Part of a small language model's weights: untied embeddings.
MLP neurons of a small language model. Each row is named by its layer, matrix (up: input weights; down: output weights) and neuron, and shows model dimensions 64-191. Each number is 500 + 40 x the weight over its row's rms, rounded and kept within 0 to 999. Numbers have three digits each.
After each neuron's rows, "fires on" lists the tokens most often at its 100 highest values on Wikipedia text that the model never trained on. A number after a token or word is its count.

L4.up223:537470476491528525506430470511483490474531486533475455623462467426548511448475461481534530569571540515495584533442497538531499521504567481472467554414488434385518494444489535489489460444552548545543477543481536448501466535536487466426477541534545513475431427498519485525449504535519533519532498482499537530479461479442519450513440430446508527475519530492474487565589543527557472625515
L4.down223:539557535444417443511460480474547543461485494538444528500535479480499495515476479486464460507531436472480501513498453496463507480517458444524465450357442474442540453498485544463556531577490505548532494526530513522483505512509503494468460482495530541511563440482551447489491484519406458497572457557511524536492474469567519514517422526531408504504450493475461463570526496479520541455527
fires on: "o" 23, "ar" 23, "x" 13, "g" 7, "est" 6, "a" 5

L5.up141:531636474444548492523453516535402497504531456565541529522413503433488495488462485539440456592484516533455469515558503540532429514533479550541482521512515491493494473502482457508567562487522455569593479553539471543492475528471535504509461497618505510533487477495495466522500533496516453461457530517451492503526486478456478491519494544559538532510454507521546563511514558512567496461500
L5.down141:460446485490567486479543583491474459500537471503542516532496512412447515448567470495517474464472527459509490471545539544463455582449462516512528474505475508474498431515539544448544529372512563510582498539443436583590500533453536474557470532533475471516450558480554538517475514534548462527508547496522462540496488504498530501512565482488527503479532486602473460547520484475472415494455
fires on: " that" 56, " where" 11, " which" 10, "==" 6, "se" 6

L4.up656:490540490471489518564466462522471489479504507555534557516523550519537521507466581468530550543471410563537517555457503582443484563502508558491516510475486471493457404474628481507534544522446508476531509538488472417523520553495460498469506475562491448499442479511530455549527461557548520525487557491470521454575516533536477465574481485468605504439555477551508544510476517547484525564490
L4.down656:544506489506525481422573585617550444501459522452487488558499456532485557503511473482502527552480472496456509442526488538523450570545484531437460527594547412499502524457457429520498496528494461539476497408518534557459493500550534533581572543478451523501549414480554460488481561450459570437577543514519518548403521524519503529495477519514499536491504508510519558500545466480474454517502
fires on: "us" 18, "s" 17, "u" 12, "ne" 9, "ter" 8, "ni" 7

L4.up582:491484523503564479624503534524435496494557477532501489533544436529446526480441537576479554521491497480418515489478488559572551508561510482520431560532520479515528510501472496475513499464522506529557526464512508581514586536547461440488530526446511556549556501484478552479523482574551566464527592380427510525524497493470441554478537472405471507502516524469520575529537443482459485513539
L4.down582:529490534498449516537609523489551505468465536492575488479545566447481452467425436398458487489523533373540506483458591510487520496516478506451557564480490541503488536484446468543570454598529491464501532526475502450534466507499495556470568467480491540494521527486505476522508440531416483449576552603585514577548562526541532500474495493485531497475486472470464535493542530484561499537542
fires on: "s" 34, "p" 19, "st" 7

L7.up581:532503423473601511570505468546516450489503541582543579549526514444466501476485440510511512492521542567420527480501517522494474519507462485490472557556468488467506510433492527467512558539467479561585521532531451417525531522458507498552451448615438519558506505466550503505519566502491513540603539522458462482553476489550461501490488488468530489560456464558502546437483477474470527484506
L7.down581:492498533518518452514501474440459506554542454453499543472435537488556523502503498504523554582473550518522524463536508535511468537416491580556489487504528484458551559522515504463548551489569471505563509423502453522561411488494507461494474553553458531521472519522432529512423536492465468493509499506466637474528506477466520502539532467497540517501517496599494545524555591502487456506480
fires on: " where" 19, "," 19, " that" 14, " which" 9, "le" 6

L4.up604:468480444465536515489445519584539510430516425516527533439494514488497517423483453484478541541515519508480503469494523496538458533551525534513472469448524432471497545568534459478536463543474421504487520460534504503483470546493454620440471450465506478501461458546505524533652482518543525483468552463452508462474448474503530540599484543509474546405487466460533600488505471488554487567547
L4.down604:471508509394429475509448520645522490484514468508509443483548521488521467490458469517558557586530521483518435531552463519526568626545533551507519494475491506442534504502439510425556515556505535549474496505535503449463483609525496468433475496514500459507527438466559515559555495471501520522469486447448435518468491447450543539556518451529497528459477465493493557509580501426504459493462
fires on: ":" 20, "ce" 14, "ary" 13, "ge" 10, "C" 8, "ity" 6

L10.up275:530533489492497496506555517515508483539586531516520470540495574499571536481502526555527510555553447503588487506474549564454460498448485529503558542447549461476510478483538496487431460504518557535495501520478470456488564489484478502486455472566490446552513450534540464521576487521560574531500516464479471497466424497449530483515481468464551568456525488539500529547491574500549449519500
L10.down275:522477531463511466425470545547498481528523473509494444539511460440563489541424537535507481490537512486523478535526494507493522426474458502480530471460513493453496558534460429456508539397546550406538530445495491467444548480545487527540546488455538486575517477545495526488539504526496493471503526446446483483494485571519502574516478518462519499511520492517423472479507531451450541517486
fires on: "s" 53, "S" 46

L10.up471:479480511522484451503492593491481525417527494521488493545543568527450498485522517459522451474511503588557518468541548526542503543538500597500487533448476462400572462575435521492524519390510473443464437481501433525428458468490506516421522531498537495533515452555453480532542495484543525534503490459488510471485472454515495442473477398493492530533475566511495504505489553503521506499584
L10.down471:482529442560487457456575483545433512518489491476481557459525538532489546510502491528516488529514503416503522464573509526442492525462514545477507544510522551501493548577465494479529475566505503514471506473571564553458490476486531542529495489451552480572483449431584443454497483449459491489524467550512507518448501527467471497526478517425541480524455461440439438538514447443489425509505
fires on: "or" 20, "er" 11, "b" 9, "r" 8, "n" 7, "s" 4

L9.up526:495526475496479489508488432476439505509539398554532519542522521531577496485497499521509503487551545520485448507503492524572531568548524513522431506476512473442469483528501581478480528473410508574535490549549521458463525537503456529467490497505491440569550504517520527512596421507572466567514612511435451428504523514485489425464440439512524498477523519518508570501468537545477445542556
L9.down526:479537516454545458546437474467542478521549525486530442461515469499436478443463531510470467441498479537562509468502430444531549383437507506493501634573553501439570537494472497470476444470472560560488444469502487438467526445505561470553519465497521475467537550555508457443532505497529521517477483529563547513529448502485521575496532489523472497412470488495435474509518481479439540483488
fires on: "s" 43, "u" 19, "ch" 10, "e" 5, " p" 4

L9.up324:514516494495498531528596554520472470496580534538530533522515427537507489488422502545484565502555476497466525514430482496462488485477582527475465534509563439454474530502424502456510562454534503585493458521550561509398550562532537497468537509456496534546538507466518521474569498532551500494539530444453499540516479544440493548538512462514492480550528492546550483499555556463468515521495
L9.down324:421535515506445555583537545561462502468489492513468490489533467454496468492429517514514529521503453495507505508456502522513581488434537461555478492479451536463419471486458530487549522497564493456507448490437475507543434522447511462524551495456514524496448545563450475536581431547500489470446472552488467493470527543496510589533537511437444520477524508379558473516423595425480550464478
fires on: "el" 32, "s" 23, "l" 17, "c" 8, " p" 5, "r" 4

L4.up435:514533491516520529506493517527525499459488551453442473472472587470593526512516505528595546555510556463447530464488459603578472510552497561559447499458532486459567479524528540542490476508469515448528473444558443512517461537504506549462465536525528446469449428498482453487536408530476527514440513547460532466498545501480442404572488459484489512492584556514549481550493480452578439547533
L4.down435:435489539498451565471483501568561511479471457526449549597492505485408524566496441491465482577442394546437482539451504551550519544495533522539517503471464414497517474480491475450516525492490481518527417542536449538578448458442473516455458539476453528519485472534553440453500498473455481476472491535574502518447498520535509514561551519481452485500493502539455512469517572573524502459535
fires on: "ed" 37, "===" 19, "d" 10, "ated" 9

L10.up677:483495449502495546539474455515525474458514464561433490533512432433520533501496553493500478532496518537513608525466497508506491512545534563471490503545514403437519533436529456541485458513446538571575525502474403485445505502560437488432452442429487441461504471442499475545494516543496524542447421433500508484491407500512454491475483457522503568445581494490509551515498508529513443578502
L10.down677:513550494471532487463516462472538559558536475502556500434526487479509472556502400511563471453452530481518521555489448520474536469458574475559512464444515535528476417503505540529500551514566538530489499499511532561432454514566450522467548575475498455504460478476479516581550492489486537553454527517578517500462434494456551495490526491426458522538487416515561580583508486522475511394507
fires on: "al" 22, "ir" 17, "o" 11, "O" 11, "a" 8, "g" 7

L9.up651:466494540490488581536494585511466438402475505525530551506474525530478435492414550481565518553451505463514527454454487557480540508552523556479480563525499456546517448508492533508467549471563457462574483476548484535480476565475447410455522483495490488510516457531486482476524480549547524469501600454497503446483481528502419552490469449556540527464482614541524473568528556497494522473571
L9.down651:511489523509498457503576513555489584519422540578464571507474530531535486445562536428522481573546447500433476431532503516520479554557527486535485469480516470415536508469475521477533400494521492522477499517528549501481445487523488473504511480405513552514429474408536495529420494545439527498483573509507547539445517510501492531486391561493479503522439508492567483569517443486504543556462
fires on: "s" 30, "ter" 24, "ur" 10, "ent" 7, "amp" 5, "or" 5

L7.up444:510559534494575478522505457497503488442538511474446468538521532511495495451437489518473548531497488462522529573417491580521502498547508522425514561517486473476540454518453506408538465517507493520557514562579525482490516539508489454511498481492523483516488524535554454456477553583530527458516586502472547551474516474434498473558473510465441493477603473422520552580553517536476452576523
L7.down444:476586504536503535497525475587486523504468499552486456417478555562511571401519483460532506531378508435484547539517539495565510511512492568474457524462463498508538418517420452523521468503470523482539458457498526464501587514576517503478475517484444543542464425504453415541449482466517533473480518476521527584503498465459452481571485484519399498528491562507543548487508572509465450493542
fires on: "s" 30, "th" 13, "mm" 13, "g" 10, " mi" 5, "d" 5

L9.up618:501532424444510560462498520551540464473554506537579574506519447561515533590485485511537561514501465440470485463564450548413503575491444523556480514450511502447504547480498511466472559568472536568475571523540565531501487461523528562533456495476490535558539416552510485439490482516532558556450506516514509549519480483507489538518451526538516529521469489515544539541608536459547529528546
L9.down618:518498540477522474559467576489510566528443507518471450497520505480484507526451432491546493464472497495467566455438494497575477498451495550501507492506526500535489530537477500578505509512523568436536501508420507534458482439504499442439472560547443440552539478477507507509557550500601517487517493514568474459537511522418504472449520463495461517552554384582485474510542495540457527506453
fires on: "il" 26, "d" 23, "ver" 11, "ul" 9, "mi" 6, "st" 4

L9.up473:534470468505451508571483447512481479514584446458527464522480517447511578454495498554536515539548521488547538491491517550535448541592508486521407497557555523450452494511505546510519478525448439604499494536507541448479511518527495498529491495534542543514538449519530580521562443555469609543537589390502521522437496522510401521545498463519474515508476501563521547540487507436510461525517
L9.down473:467541541496449495522500507506530503555520556454476498513504449495496514461432428500496558463504545368512488439432505504504529401533513452486567436494527518489534528422491495514494544585471443420553493549579489485486545466517527510488523554452458565504493498561499444531496527448561505540495502544483501469556546414540459490573480500466457511491482546459528485480564526461478524493471
fires on: "s" 45, "e" 17, "k" 7, " w" 4

L2.up461:552488494476508502530479524542498476534496579525569535511520514518556559488478488473514614552537511496472535544444528529474504528513467548573517573455508476357536514433498485504479559510533536471592460528551503454491582519549474493447470506522534490536460434542502473509535464508568471508488456505468494423464447517467537493467474506472524593408533518527497450460515488500546510518459
L2.down461:497504560497520543499483455579513519560586524455443497542476480510560485518536380583483534511476514486531498472513514548582516507518460527445555479492436561503491476529499474441462496531549497525446446489430464507521451521476518507488531498458561498549552424487470522488568413492516460456525552409503527523509437466506481482463567450510491548476441434529511489526449484518520492507479
fires on: "er" 81, "s" 7, "ir" 5

L9.up111:414514529517538496488537526499509518460501491502458472469493486445512529477492502514524496549564518514493546413537531500597501452547456526533426506533509389486470568529483480545515520484502422507491513473473457517483506468493539570571515489505493532528502537555445503484543471504509456469565571512483477475540482528541530441429421519460457496519483479504536581520532420409462503522534
L9.down111:578508483534515509561540418606444532547495490531502530503506465487593557569546486510523486507510494481440459530496536519517505595445486558503437475470469536503506543552502506501568452512483515447515507492451449460497479490533436526471389491484508515515439473478440513517486492540451534517541472471535533477546494504583551558562512513592500497485428497499475514448508496399564496551472
fires on: "20" 27, "wi" 6, " Mo" 5, "50" 4, "da" 4, " So" 4

L4.up477:487504508480492484520484500521531469523535508515569548509505483533499447515478574473473519539519566425424555533511580532475505503452447492584394512491514460526482563505476476502523517415496447493538499465541471545473554510593451481559457476514478535592507492577443527534481448534511559498496583460474408530495522512492496460438491452484486613526488481478543542475598506477480517479515
L4.down477:530517546543470534549561482550497508513472557499423529526525507477489431487467457492460529469460522488534532485474501537488492430612492517403573512489457471500455494503465536502485448511498503453446526534484454508462530551567626534526545437475552426468507510441499580481461493476466396548480481442545548479525466539539410447559505530520432502538476497490450547495465522543535489532483
fires on: "u" 25, "." 16, "n" 13, "s" 10, "w" 9

L4.up13:566438464466505473460545556561534506457514523458488540523484449466437454499439511486439518506533509445469582497500529506576456531522529554511427493537447406471547481472470524548521525435493452463522461503558503430491475538517440508500528401480560502536437447585443481480551513543501532510556552530501462420494483438448454475512544493507495465570560540498532543546515494519533515516514
L4.down13:499556443571542474404509526636531429490542500505534514535500503562488544542461549485521472457486539395547497431518443535505488525500536498490521505497455463530535467446477443575571515535502477506551511523553460504519486550477538533501565430521515535513479399527461500510504538527439561456472497490474444458522415448485526429568544490556498501588546552473511512503520557434494503507527
fires on: " re" 17, "ist" 13, "ter" 11, " was" 10, "r" 8

L4.up220:495493497513524514459490510533539460476532530489441515459415521484541575517521504578546518481554492560469577462516496592566515519566469534500459464467461444462528500470500540528500488465460453483469475554523479502515503559554488480432520498523519461474513502519452523479549408557459514507550522453479498446404472536507465527509479542520476552501452505524550499522540546468537505500486
L4.down220:567472525625452529513480505487490543496470465499514464547559499539488518470519431515498471527471526420544530422472421502500501516542517473464477476501499449495452452547484523482559516496458471522470491473419470566537474452421560450524545534504471471511537512486536535520470525464512499467485581551491454456464431515525510502520502456466508566535562491518516525447488499503517491509488
fires on: ":" 36, ";" 22, "ctor" 8, "at" 8, " =" 6

L2.up118:480519466456487516511500499505526492536603481439482475519497483499529574497472552521416543520570473458476530543515557541466518548517510538547439484441536496509513470575545568561530461517491558584474464534509472501478497499551496512493457462516522477556557453463441481522571492550514523493481500469442446539409501430498495466525454458458476499539511451481525543521475613465486543475509
L2.down118:501477530499472534531467576557500473456561438512553506494487499489503500531428532472486473547581561476502448536477474545443448558496503517501402476400516469416448505500521562446472503481489496490416497515518563510448465503609542542486594508470502486504460464432436483409523478572532543439492490491480525472470447533470491497521474483479492522460508443488490459501561513525500481445461
fires on: "s" 100

L10.up162:542496532531516520561508501530472527429491522531499531503497496563525540551459545511491526531537508481492504524502512559519497498491444539455482538490543415386469503496450465528574509445495486504550503478508448500458573602459478452441494490514530453536532479465512549504471524557477514558549538503375507518503529505492483553502544510499446558439611480560487485549495547586520416488416
L10.down162:431554493564511515524589631490469532479481440541519523504546478511483446442541520573529424503523530482561479514551592582453580502531471490562540505531501505532498524534407472480518496483478544441479467375434475485505487507512501481479490470492474539448461544471500495510480467502416497445568521525489479543562516434559440501480572530543505458513529469497487596549514580483479468460482
fires on: "," 64, " P" 5, " 2013" 4, "s" 4, " 2012" 4

L5.up131:554552495403537528518524492524490508446564534491534556549422503478649445447455533547497514482495513488548505459510596505522483555491478505523547571497512452483452432475518600539474491522546456513468492464490468555557461569479463565491533470503549527570492489477502475483468513556460495490509521538491508498533454466523442584516497519470483509487553382522584492498473541431524513502523
L5.down131:571571443476477493452553572628498468447595498454531500554484495541558471504510550481515520474474479533500541478537490495506490539464476515509546474454480447454438428503487504496555490479520437446506502487545526503463523595493491532521534515498517489492511519540521525464447537533479529482497523467511561446537471388459541548531466506470465564539512420550518524463432547486505448516533
fires on: " ma" 29, "en" 13, "f" 10, "de" 8, " |" 6, " can" 6

L9.up451:481540472536554539526503423533434454456522433539580497515498477447499570489504564478549451529494491553479522577510551490589469529535545482500495509520489509475496454486477502489473518421534445482457459529548505415457573464510487508454440464389562484518566477447514504485471540486604502502440460475518440464528459533444497527482541478506505511490502457504477530453514566531541532496458
L9.down451:580416476554484502473475557548506448459513533435448433499443517451494537579496517595454478477458489515523507556541498507482526521402563507490495486495482497559441553502476522491542477469502497511481570525488520514437521495513605491542529520503545474557466407481514524497468516515530540509515489425485503409443498485470547516501472522545504516568453473555463521515524470552499502494495
fires on: "ed" 36, "d" 12, "ar" 10, " F" 6, "ing" 5, "ad" 5

L4.up527:451498523476536530551532542520483501420473498547461455495468502541467540487480533521556470518497493497500478511434454569544513603535496521478510516530446426418473504467494544453531509522511527491566480400529482482529581489527459367510465550446537496581559525428543531494557509599438577547579486511537530468466461544431478454440452493466492522544543505510499454532518487495488514491554
L4.down527:450478501533515528540521436492550498483578503505515471520534540444538502511491499486487510503490498532455555517455516458564526483479507486484546471501508515558445502484501522525471467520449525519507529541488529522506486409472487560460467439529453511433443544443475521534420554548494494471501507548503488560491571449486544416543540528436543443469444421483498579511447513463516505470417
fires on: "re" 31, "s" 14, "th" 11, "n" 9, "ar" 7, "t" 6

L5.up266:526494496434514506524452515557498427517503513482468494464389424522494451474465490483466516488525513518474538511453598562433514469578503531526419511473450457491540507519443462496516510477522508517510578490518516471434440550501472501461482449513522472511579429568510475470468521538522534547476522523437495447525460448479510563530455493480485529549582474520546518516596500525451541490492
L5.down266:491550502491515456512477521654492426426553519469540519485436463494476494439493521503575528600483484428489494474516497556475540542536495467549495520513464459468578534535444486490548497514448475501565473538571437507488527528538538478436489452501508565482513450544527511479423508527485502487457440498500457472512500455451548504506483503506503551512576589553501558519563541503465497501529
fires on: "ter" 53, "ci" 40, "om" 4

L7.up529:564485456448534456495491540566504469475581518468469517469544522524544561492433500604504527475523460522463480531500494487442451483504498497508450467473395525432505371516487545454497587473436424430540485485524469468496462490518514488464488542572501522488496463545470482547555476559514509474453496439426490497473508400448497599551471480542465497463472411508516551465513467547507451542460
L7.down529:489549504551497509585489506601443570533512406510560478487517539546542468506510579547502482474486454548522530510529539501479450545500472500531532569530496482489479474465464549516523471450482399516540472551514533500417498481444471420548476490540507524505499483487490510511435512520479523494459472520453549523476497482557488420500451492461464469504451474516503466471418432522465431477516
fires on: "us" 18, "e" 17, "va" 16, "ang" 8, "pe" 8, "er" 8

L7.up651:594539443521505491487530527490562501491573473503483492515426547487481549489475493583574477480469500577507467507435558501491522584539481533524475541500526460466494531482547501442476521519523494483519503419517532451459516535508421468531454493525506547544573464491506508498526499476505497588532533492528498476492504458475510572530476459498478552441551524478569546513591473560518413584526
L7.down651:542529507550471465453488527541493435498400429514472487502499520517452446505590531466491487530498541475488492496484521504491410487541545529518499538408505492516525478489506488486526471509510467529516407484472530529515557527465532451441488444515560557492497475539455457490447484524554488497392472512474522525500506518496518507458518545509530577483448524518609512501485590468486480427535
fires on: "d" 15, "th" 14, "s" 12, "l" 12, "re" 9

L4.up297:520490463475491452458547488543494522461589483514519510541517509508527470471502500551494513536499518430463465478446563573498486537475481497503482478485483422490532497492515492513445466486453409511592538589522508427479482541501490511425502450483537483539515506574534520468500436503468477530443562463423500501410408478452495468497533430422516573538545493472612561551522457496464494508571
L4.down297:462557489538542496496516523557516465493468533558584471464491522492525577437563484491452410432465573478575512541482525549500552535495501487465521486499484451522453473580563483542450479473542508522519514538458493498483466538500502479596495549500499427528531473508528506504522482467557506445532485571449399549474481488495490451513560443547538453493491488474499473445536466473534528506480
fires on: "y" 35, " in" 13, ":" 10, "w" 8, "re" 5

L9.up424:544513489492510463492511474512469515491529571550533495547578446497498495516453546488555552544495448579527516458509474581450534489469526538512487519545535515536535496519448575593477458519567478462550530511536484550459516519549493543510503475444519510582555472510496497534573479559600562514503517450442525489479515502516521476514424425499555502473536511492524522570537449514477481499525
L9.down424:549538492455521463428490544608530522502528543544510497483516440477551538481418502563529478543497454479513430417561442512568567447490507511549568460526479513496531567450463372466494501473423525453517490487427540550503540506494494512457572510473575510512537547503485494507498510473459474485478538502463504576541479477526541551577536501502508527448486555474565519499448486533440443499460
fires on: "s" 85, "\n" 5, "m" 4, "t" 4

L10.up240:480510495491580509534516426512544441472562498521474559474499494500516461529487540400589485461511538549503512499468528530518490560513428518496558483534509434458518473547555487519496575463526450539502457485517478458477541473561469506463436531523541456549468477411440453498476518507493509571437510474513460503417432492502532499419516454523517526470526505596484514532533530524501484506530
L10.down240:475528493491497506504479469480548531519485493412489487491516424548477458508471471547444469464512482456446513542467483490466487445458493482480512533475461460438460515538495504512524484491531497493508471467455545447389494512530579561510511455539519479496510484460445525492516451500538513464464549460460511447489587446480554505492399549504385569458575543448480492524470506522505483458535
fires on: "al" 51, "ar" 9, " p" 7, "ir" 6, "ol" 5

L9.up187:539568480487503478500492447516475462436511439524449440541496484455444458500513526550566498573493462578469518590509515562496492492492474520496481621503451466498527473477449549490515486489476486435499454536547552483494538535477422567521500456478611492514516490461514372464499488466526490479497544460475519483516497431460539565459549491553467558473475473475490534513558472492463464556464
L9.down187:549497500515548548512438510478489542480474491484483437458428574634485485499534515558581499472494525497527545545548498538518464512487518511501488478443456515516543478466477451566489592471493481550451435498510504538522540467563494501500531540452485565457493544448513457534418450536514471523475421530491474549517528542511484473468505463523445558522411525521466513490416494497473462454485
fires on: "d" 34, "th" 15, "ad" 9, " third" 8, "st" 6

L5.up45:576489494467528467550475533584512522446536492545494475498467495448502493492447497509581517555552509485502556450545577501508510525507530517476470515460491439534536499494509550503589549427530514559508511411525497510466552541498497513478504461465521504589590427538514492543464535532527562550474522469482463474478442466541519580517438476481525559435541473462502494541537499511495469474535
L5.down45:535548502449486490483513516673482466503534496484487555508484487487520465433480551521536562495587528524491526426553526521508531578472542586478485505467507444445508512518524547516567549461496488538549488446517486495428530610546476514508498455463501480537503394568537480512495497516552543520504494442470464495478469482551539531499447440530470580422513462508504560507542514544528424466547
fires on: "th" 47, "ment" 27, "and" 9, "ity" 7

L4.up140:557524449482530528507563543519525465524531476495529447494493491503477446498504464528549571548522573450458494435480573571501476570521412476516458539495441455489521458512468492465529510459565433447492501520496462535514522585487490528460530480453540519547482492557549542506547500496520523482484564399453453477504446483451564463512421438476495486461520504481590532485519463400549445547545
L4.down140:470541507490450541540403499524501478477549579430576469494531508497478493466527492513584511545539528428487486449542509510472523581531464583568476507491434445483566513461537498479548542523512521564546457485515482587463436543569435527510534511514537448563612503526470491582535463517411504473491507463516454578477503414488515512512513503579506495452473510488481501496521501487556515486552
fires on: "th" 86, ":" 9

L9.up51:523588492520502490406546503515511446516510383484501492506493453510541484442407508474507570564516544479526484457487473500510526494526492503534413470487554502495449433578461466500554520525434536514520548556486446511392511474479483531443458468468472412551524461538519539531547450582565493489518438451496533546482513537437500411529440477427481531474529474457476527432534500536490468494505
L9.down51:497527529498492520487508440428494518500502546578496424502581479475520536491546532467445545478486541547528441484508506485489414450518496475424520524527495530519520562489592524451467495530583447528518469441491481513515496531493422453516504563480488493503482487510434457579444570463459493443498448549503506528514534507481530522455504505525569485438463501576514482561416439483510528539526
fires on: "s" 58, "in" 18, "u" 7, "i" 4

L10.up505:506547502441540538528443472546439470484463573496499509542484525504533536493484618523460530546505524496520562457426492541576482606493514544499419533531461387463460455516499536520487484545487506547471464489478408479480430514517435517464454521499478497502468508481544406510476488556558487502460446471465499534508475540445453503538506515526494454493513486528522508487492599491505495535498
L10.down505:543490461534577553465482413595508534515514472536507522465458502508513462491448451440464493500499499562439576464539465580519545507497457519525533516439490528479479530484513499531524488505526494423495512485471495590451556476470498569414453478459494500501551449547588484549526496467535485473421430476474453434484464453504468510559485480500501494491517462471565485486556483497472480482493
fires on: "o" 14, "a" 10, "us" 9, "20" 9, "ta" 9, "u" 8

L5.up689:557483548483489599512549528492497435465491452466521522513499464538515521552477524449542499463504515438421508504461600486464470542495442547509464520470505473517493418530485525604501498456533546419496493467512574577506402537493481445427424491462490470548546478486516558517480442461545542462488497548504527522478484533448474489537470404506484519480523557469585514520620489546531480506485
L5.down689:484488505485492492460456521501474535587418543554464539463566458523560402469537502551453494603484454540473573447511450482549456531496527559570520474488489528488529535510534509477464531513464457592508527538522420490511521516509498576563527462501541526528498504497525578400507490525472453533547544483504441511489546537540531502502517446503474513450496425487468518530476496487510577512515
fires on: "ter" 25, "er" 22, "or" 20, "th" 13, "ed" 9

L10.up95:488461532436467593535468540529514497450552465482528555523576485505554533442532476522506506502545462501452530457440505458420510554520435479465423526487468457441451508525524533482453531436551464536497503514568542475457499478497455523479486455561501506513535438561475503560539503471497436484509520481437522507556488493472532547552509468544520491521535437474531533472516509512559439478458
L10.down95:537426494530500479517427432495460476447560542537451460444470489420464559503531530444461501546515475477545473520498454538484467518561539501501514484466492561537622495454498500503524496474498462499521541563431585455488510484486466488593475526472523530483490482428477536432498505571457535481430497457438499464442527539492516414499509531539540504509501543504552452552490443447565402457422
fires on: "er" 20, "z" 17, "or" 9, "y" 8, "ist" 7, "us" 6

L10.up464:536463509533586515522525527490497500461571526499469487484469493500522503472430544516508541563544502520536523545515501533497495512493447503537492509542522537488530450478431546568468546515535506553496440514487523460479540485489461487498507458510496456478577445550556568618567414489624491542448532471496505485513424449495427452524477539449543563455515479473444517500492584530553487529602
L10.down464:542501469505500424542494561447512527494524454534548545534487487544472486503540569530518542536483528498505471466541528485446446503482479502506596388449486537477541558521515429524463478424441538499499472449470458502582505554436498483470502492508511490598491552488490492464535511463458466498528582521453531572456499502546568505462496505451581487459498475483472532539490455471434534603557
fires on: "s" 50, " to" 19, " at" 18

L4.up705:573491521445515500504531448531479466524503445457572554565480489402544454403512506573537476526520420516544491515463494541500488488487571520475513556468513514446453410511475522479497506508524522486504554525509564438525596491479476570459491456540447449556500485522561498506522441467508497513494496468483487450545415479498500526474441448455504480457554505476539551481571524502616602533512
L4.down705:550479565506513510540538510579555507502454503406439482442505447524428552517516561561554500480508522424481536503522501506506464522533474463475510491509490468578497474526461451481519481474484525534465496476480517386557536525502553483578526475533444483489523391537457486507478425545487567492537473481540506453530449514417451472603471444542529508479475543553507529484508466568597467491516
fires on: "us" 30, "ba" 24, "s" 18, "b" 6, "ham" 5

L5.up245:490496419542481513534493457511542457456497489554549569542490490468543483470473463523470516501518422509463548477448492562430523516440466444475540607502528491490531513510554526465509535469565493560523591526547499487477586513545404505458481493539522464526493404431443440538502490483509562475550525487455506509494486439512431486575444485474523534456467581513526556493579548449563511472506
L5.down245:568459497495495477521472468439424527450503470518500505476457489438576495507534482538459510543478478442525444546573529529515481455502495570516502443437576567545524520488466528501458488474504489515537549543522516462503519472483531489518537513537437531526467464579525474459583511469503511569491556536468481505496448523519486534509582572470591486428525477529478555481491553502461506506547
fires on: "\n" 77, "s" 9, "S" 8

L4.up192:504526439470510480495495479510478508502557464519588503506595506519475474422497472497525480541510469439513451518431487496491464553512515497503474534446419474514489537406519545493485522472599453508501545529532510538502489521450427493495507467511490528516484421495445536554431541608454523505476481412490445500485486523547537491494496475495503516470496383488540521459499481454549465543595
L4.down192:539509486449499532503500474556479469487479448507516461528525437501500456526540481472562480486590436482470533524501478459472496483499435480494472504444556563492425524499480550519581515558507512522420588469549564475463471573516647574580500507511484519466450498511530484499517535453513421531528566487544479552543522539490475432545522500585528511566507549448514486511468537532490431576479
fires on: "ar" 21, "ough" 15, "el" 12, "and" 9, "emb" 7, " appear" 6

L4.up143:443442464483501478540489560544473544491616537522494554494512484428551530442499467563586518482506506541468583465499550505578547487445491597456429502423542500442568506553472494509492569438475504552531474443522479510525552569526460466462515473457504535492436498482481547459550495488484531547485477506431472487473530533450505568518524489536488558469510601510575482521526516504598484503450
L4.down143:471416479502523499516493483507578502526448532489471462457515474518449542534541527548485459511435477523527460550518442585526479416510403459461492469494537597554489499539546461416515472485490510462506504472491452516449471561525530512511548481517488495543534523502559513510513565449546480451489516455599436527526466504509473469557500465554507519522568421500479475505553589527519468518531
fires on: ";" 28, ":" 24, "ough" 18, "vi" 6, "ce" 4, "ction" 4

L5.up416:537461423517511618553478515534490441468550483506511558534450549450551473488528526559495498507467487541527536440470511553545517520518544552503509515422484427452519457544462553542496476457507483530509434459515467538476423511518465485466498484503558495541459438503534451493490465546524464525472455506540547471499512460440431460545436387520495496537448521509528475488431505488565435558458
L5.down416:581472542527448500500463580559505518561505545464493523459470583508528464506492487562543521534547489529486549480529504591539539467484425492522520528456521418506571487541458506445554471472464412448491466490489472500479510458426491528431421565527455516503448508591437448465523509469516456582461488535461552527525575499472543465453536490531542512547487505573495550482523492436530458542484
fires on: ";" 29, "ed" 9, "d" 9, " released" 8, " sold" 7, " held" 7